Weights of a small GPT-style language model, trained from scratch on English Wikipedia: a variant of Muon for these matrices.
MLP neurons of a small language model. Each row is named by its layer, matrix (down: output weights) and neuron, and shows model dimensions 170-340. Each number is 128 + 32 x the weight over its row's rms, rounded and kept within 0 to 255. Numbers have three digits each.
A block is one neuron, or neurons of one layer that tend to fire together. Before each block is what it responds to, as a language model described it from the Wikipedia text at the highest values.

Description: Determiners after prepositions
L5.down235:165087129079166140141185181084134139118083093107120117094174112126134137149124113165105105093113118187171158109140084135171045123109176134130079176190148130108120116160082195175148151167176183180079143135091157124139128174118093099167085136102139124045139109082124167159207107141172191095130150143143113168141125130101070114059154128152104110161158129116109177177117092146142141130163092113129141101130117115094136141134084099091098116120113098099096126118134134155105109155132203109087167132087121169092102109137
L5.down485:088164100154102157150145149113140122104137131144156111063104129169148093172137139124046125131098090132128126126078121103124084125120161159186129140158124147141129104158145155114099138158176150155118121126084155099147108106084142132128053175079107177118166127117150126160167092112183109109116184163093088083125137109141048117072124119110084067137152079107101179156156151126191116181141173136132104150166159145155142097090155116165163115123136124148069132137147112098148099182124246154107147108099126158148098117132

Description: Determiners opening noun phrases
L3.down61:160140160137070121096157064085065174146120115154125147148113145083093063144168125063116087118074095150130071158136094070130081108148120102090117219132124112135167078123133125124122125144152144166171163144116161087140137079083134130148099103106132146110078134119068113096135098162133115128113199119094124095154087104115113105189182081088109103132145143084201087143112162174184106099155119153110133168177184113183146131111146121102080159144117171139148090164178075151161129150193103162078076087077166203118147149150
L3.down113:134127114127122127136046130101145132150122125160167129148138142123141186121164121180115147079159139107139123061131121142127117110164104130135141125086164070105161103089092178114105130159130096048135178117137172104074083109150164147091149134145139154143196150096164043147123101101177173106191143094137133161159107150169184127141126053160096120133129107099151162145074145109181109141078183113145109111129170131125186182111128181133128141198114124151152139103132121102102127117124130053180128189110143141145125165089
L3.down1187:074096126126144148096079107159053114098126116163096113103118156113154112154188080119139128134107142139164117147168107122205143081158123155138157141095149136207168115086184133154105103093188119109138148160104130164097116152152133125130085132167134132154149128103131143143138132112094159116129095089087145167086112103147166142159111123168161098146123099083138124077141108160167138103159139075131109167133096122128134077161109163084119119129109172115088191165054150120101113146064066104082105168171097074161132140150
L3.down1575:120215128021158086174103162105115127123129093169133101065154122071215108143146136122113096095119141136081120127127120134131138158149134138108070117151172104114166143150131110151163146138142107056150101170034131149152119172120125118107117103153080092099136048131150127133181196132080117106105140127140127104123094123161129117121140113088155118142174145045180132058091168140115130130163097097146132096160141118090096106149096146145147193115105131115137096097164100168135095133163139114120133166134126184138144096171
L3.down2656:149201156113094123095153120079138105120148095132108140148092135153133135169078064119094201099098157129117140099156108128106142085080154131132117132116092076134172105147091127123061129151153169121153165151117090119134123122111128046129134166124189110054061108069128121099174146127136139119141076141163132109116157083099093101040163123107054147083111122162148141200093090099136140102156092171128119077160133157178126177092100115110126152109172155144123126113107121131175147150183119177134200059159191087122087121163
L3.down2923:152109126087137106145069159122077104116109113153138135144147020093198110094084101160153143120093147112108193147113087208068138075136068124083175098090104150149118123111080154136070115127093155156097185179148153120100130144113134207179183224064153143152077116180137113112143126089070121144169127129124160159139091167157112169108094085136183168116063178152134148089144136140142177073148130102113116113152185177069104133203097051128114100159095149125145165145120101109098125129122084098135155140134176079148090144112
L3.down3429:143179214103079088130085156127128107107081153175102108096164125123175126117194100134099165115096153118143112156138134144152112102136122093109146150146159144130151116109081200131155092145107134203121150161141137141150133096083122162142122198088115151112100159095101128135132169084102172130080143052127088202115129207099130147123186084134137110120101141153170123099137174165121196087134149110145080153107153154123140114146059112115152148198053134125111115158088110111091119116119135162118055170128173093141124087086
L3.down3948:140119140140128075156130052112171078088111159145127119100089152172096097185120131093104141133112155114141093072168179138140137140133146042163118145195072129125155127120149143147083110116137111156117085119135119133100140107172121155200146144034126099104140112127126127039111064118180149151127090139103150129176107134111114080178173139148117104189115109084133066164128134152105141123134148158093176103155187147151133081092156123100159163129149126192132085141135097158126150145160198160118156126069165160099148112116

Description: Football scoreline punctuation
L3.down545:107165151113146118165103120061200161108145108193154178099092108085085113135123178167119146002139091124184137126157079160127122143128124167089194133100067145138135090084089169099106130113147097108166147111130154094156123155064152139141152122127080149162200147184124138101127109106106135190089094089100138075139200167135199136131129122140165148081121081080087099121138091100063187068151070078135138147100081120118065080130124115149144139148132095167154138119110089134103073117116134138091110173167119109057109156110
L3.down613:093092149104132092128162151083093066102183129116157135126117119138117087106149091109131135068172084089152094124090119162104072104139146131157133155140173086128125126146143099110146135121122162112107145171090175108101079112125106120099120172206079130111128158080173111154083118108088194159153125169129135096201157184130124097116121080112152172164130109137122102142161071149088129095127131115147156085083180083142151208086157120148104088148171120118097076111088101093123125147155073128103190149148155210097154121122
L3.down1003:097125111177111159118091113119095145143149138128145104144035095098185141132146119166165154087134110131160137138129098146103163121145110134139123086139141151098104146168144086152086125174132127088151136145098140134110115135070127100128116185085135106138128110163157098080066101123107121113154142042106087172144126162127095080114121102156127163133154172126153089137103196054131148171136181129130138135094141148156106112110091085104095154099113094166097113113077102117151121108148139079154143153086166127139112087076
L3.down1273:076160078138133145197105158156093122044143146092163099144118115078103141158172123128137084117113123060137135207161137096078198152155091114170142136118121117137187122111158177112165151060134156157094168103146105168116139126116169135140130159138162149138084090094130111121086106122125109089157130120190154121121126177107105163167149137087129128167111160113086143156165157140081168115179058145137136121139131186119109170161160177134123195118100119131118090098131180103134146149133135075114169099091114125149131139086
L3.down2806:139083114092144179095133071143116065108124103078111123114125112128122113138170137150097132096146083128116128105112112124116095165066168106116094117096099093151106066163133179179154106141134163129143160129109187127128137140123076128131134121107142144160188133115122089129133165145172140126090144190138098200161091123169128104106086171031097158121135123125137200109117130114105091082139093095177103092161118154063141144095201120160126148124095129140110149131112046143099098132108122128109125125071155138149150081096
L3.down2904:140083164151127123184138113101138085093103140183134130089173138186140056135130130159108100184122076096065080115096129126150086149144108133094090099147168141090135125105101134119142170125162115175102144151102068104071109157160106172152119166075115176179130114135156111064066099178132154087100094115136169116156133169132142108020122176152135129172158118108139178130090119088109108140120096102037113081134178097142097127053092114149133153151129145153121124154101133145130151088109145136095177180156093098128150096131
L3.down3403:131117163110059129182129129149110112021085109158115110166079122142102114099106156189142151175150124138124075128192163182183131165096100096133095124148154163114077092141083134139152153094100106162128136085092100136093111097170127171095098108118152145074085139132155155109100170181098128114174074192127190111130141181133156111168175122195124115174181117109125210077159093109184076048111115105128130113151141123138099139088134141184074096143147144116160141132143125101073128149073206112115158137106074091100112117073
L3.down3770:130120142074100154196155116121109064078135133168105136096151135108126030117138131100109122082110083131111100144139127154161143081135119114173054074119145107114173093172108148087171169186131131146117126122062095095094132133134141165161086189116129178149133211120127092051117068205154156097110125118128202123137149164129102110086127140141122148183154104112125154122140131120117095081154127088055133083156162097079085189133165156165127143107124121155086080103129092100106119151080153134108165133148107144143106165099

Description: Definite article "the"
L2.down54:141173106104081169124178137093163138156135106148098144159116130161135133118128146134099100078082096109106173148146122165084108126162109095178168133137131102147125130136121111142098090191117178077099119122120113185116152121083114136111101122081172111081144090097154124116134126074174150074133117073110130112139099070098112092100081076076192140098149148099144143068121133095143108158117094148180139126086150120120203068151104097122070159161105143118128091117138084129159064125091177153159168116145154108120105138094
L2.down1518:105143126096134100151108185055166091134100096092126147115092100130174117096124113101176128079090231136127096124103124140172100120106121156176173166096195163120078137112142132089083093135057176090066102131122140145146131141137133174181158195098151166150143099102103154128125101135179099125111131104127096152110086101150121143139150072124110125130142186113145116090106133157092091184112046136119131167149147120140130125209111178148134098170134114140082139145145088169085117135183151133116116125151152126171181078098
L2.down1868:119175136065098127187112065063128140136051140145126092109096121102146102156135146103145151118143085092078166083090115145062107141142088111182086119163105129137130189175170117148157177090173223101091158145106144171079100126065106170092171144158147097079127123123207139081163121095098145123164189069127114110106125063183140043106099101148149117156113169134150146077106126137111149146162113101136169155117076154113145077116160128174007140157126092155119111108125148098141126135085222109169140114091139073127116121147
L2.down2944:158197146070112110167086136056131156164105086165095109107114106062142182139148159124126116097086156117083102112147115060144116162111127175141088170145123150160153148129148121099112082143132164073116152128129123139077097101080124181116146120097127148116141125114147144157133112136133147111130123080077098107135135071114175108141141115089147114129149153084126174122141154119147127137143124110193131132079158156175136069149081159148082117168161071123089078162161085114107106139170186132113108105159148160081156155126

Description: Football match and roster fields
L5.down1:192073128147157112139135113073106183128126145179194144202136136090107088100148053068113144086123123144119112092113139099186071145097161111130082139122148161057124208174152155155165112187114127141147110097082123151103122163120109140154168168088136133137131176105107138147134102071103125121116144108101112109138114144164150124140161134138144157190115138092139138159115139139149122141155123186093142059137112104110133128124189110106142185121207131161106159138105149103173088101107101182108120089089080064105114123086
L5.down2063:120139117125141159197100095121146122123127123145150126116169138142134078169123138131087145095132154100117081102074121095181141131146101109137114093093137108146071184113077187174136144177092117148152145050098102086163126100176132165152120126119173164169129154129158126130131122181138138093079141108093211136141173154114115132058135176168145141154152134162178145142129177159114125114158160128105145098118140150151065138145136105146107114180087077218093110124145098146123089069129117155096132089169079181127142114071

Description: Sports career terms
L2.down2142:104123126109106173144120130100142155120140106100136143143113151125163134120158101071110067146067046110096096132131139139158146139142105166104114096158158143141126107123094179128150142116100142172071112081115065134129082142156148093139178077129140143071151109103088088077127091153124079096129160136069135112137093131091102144081082118122178159203138106157127104179050095133096125155111091104128232128096154111181149074108151105142200135158169122117096130103110087075128117131108094098053146125117159163156151142104
L2.down2796:142159161113117135151148111101094169116174135080190125191064103137114126138145122152112073100135119120165116115099092097103115113101107181199117073111098131094098167106144077110187150070109135098191136140124078135115151142141086162128152169105036132138119129133137164087056073080127066126114217066154127067117187109154139053150132123102092088170118179123131162158112146079157110075165134098101142035163224150079115145113153183120151164121158084145151105090109138161182095130135142146108127160110166097112149126139
L2.down3021:145141068088117195150117119141156139092089189111135127086127140062129077131137108106083083096140132129152090149131131147161132158151097101136140121146141110130152093106089163116186084066100101113149187131101208062139110106137157137099114093144148151152168159092117116121124097102143099080156145117076147105090137146089136102123109172054149096117104136104146120128139145101106090138155143148128102080112122115139146128150097086154155201106122116125115107084140166105124125114131108154131133145067162157112128144073
L2.down3255:065134133104151076169193110154081117198189122111145099094143141123112156095145106130117127152114160095114120119144058135186156156132110149092118119129112090133115143115146151170111089170206137145057158133196133078132110154156075098135118173138125110193103159162142135135099193130146149100092120142114067110161128095137120151102110136114120092139118103116169111099089070121102168151158159106116135146058102120155155117139081139134105120123155158148134106194104225139113114129093099151105097161133180143156123097071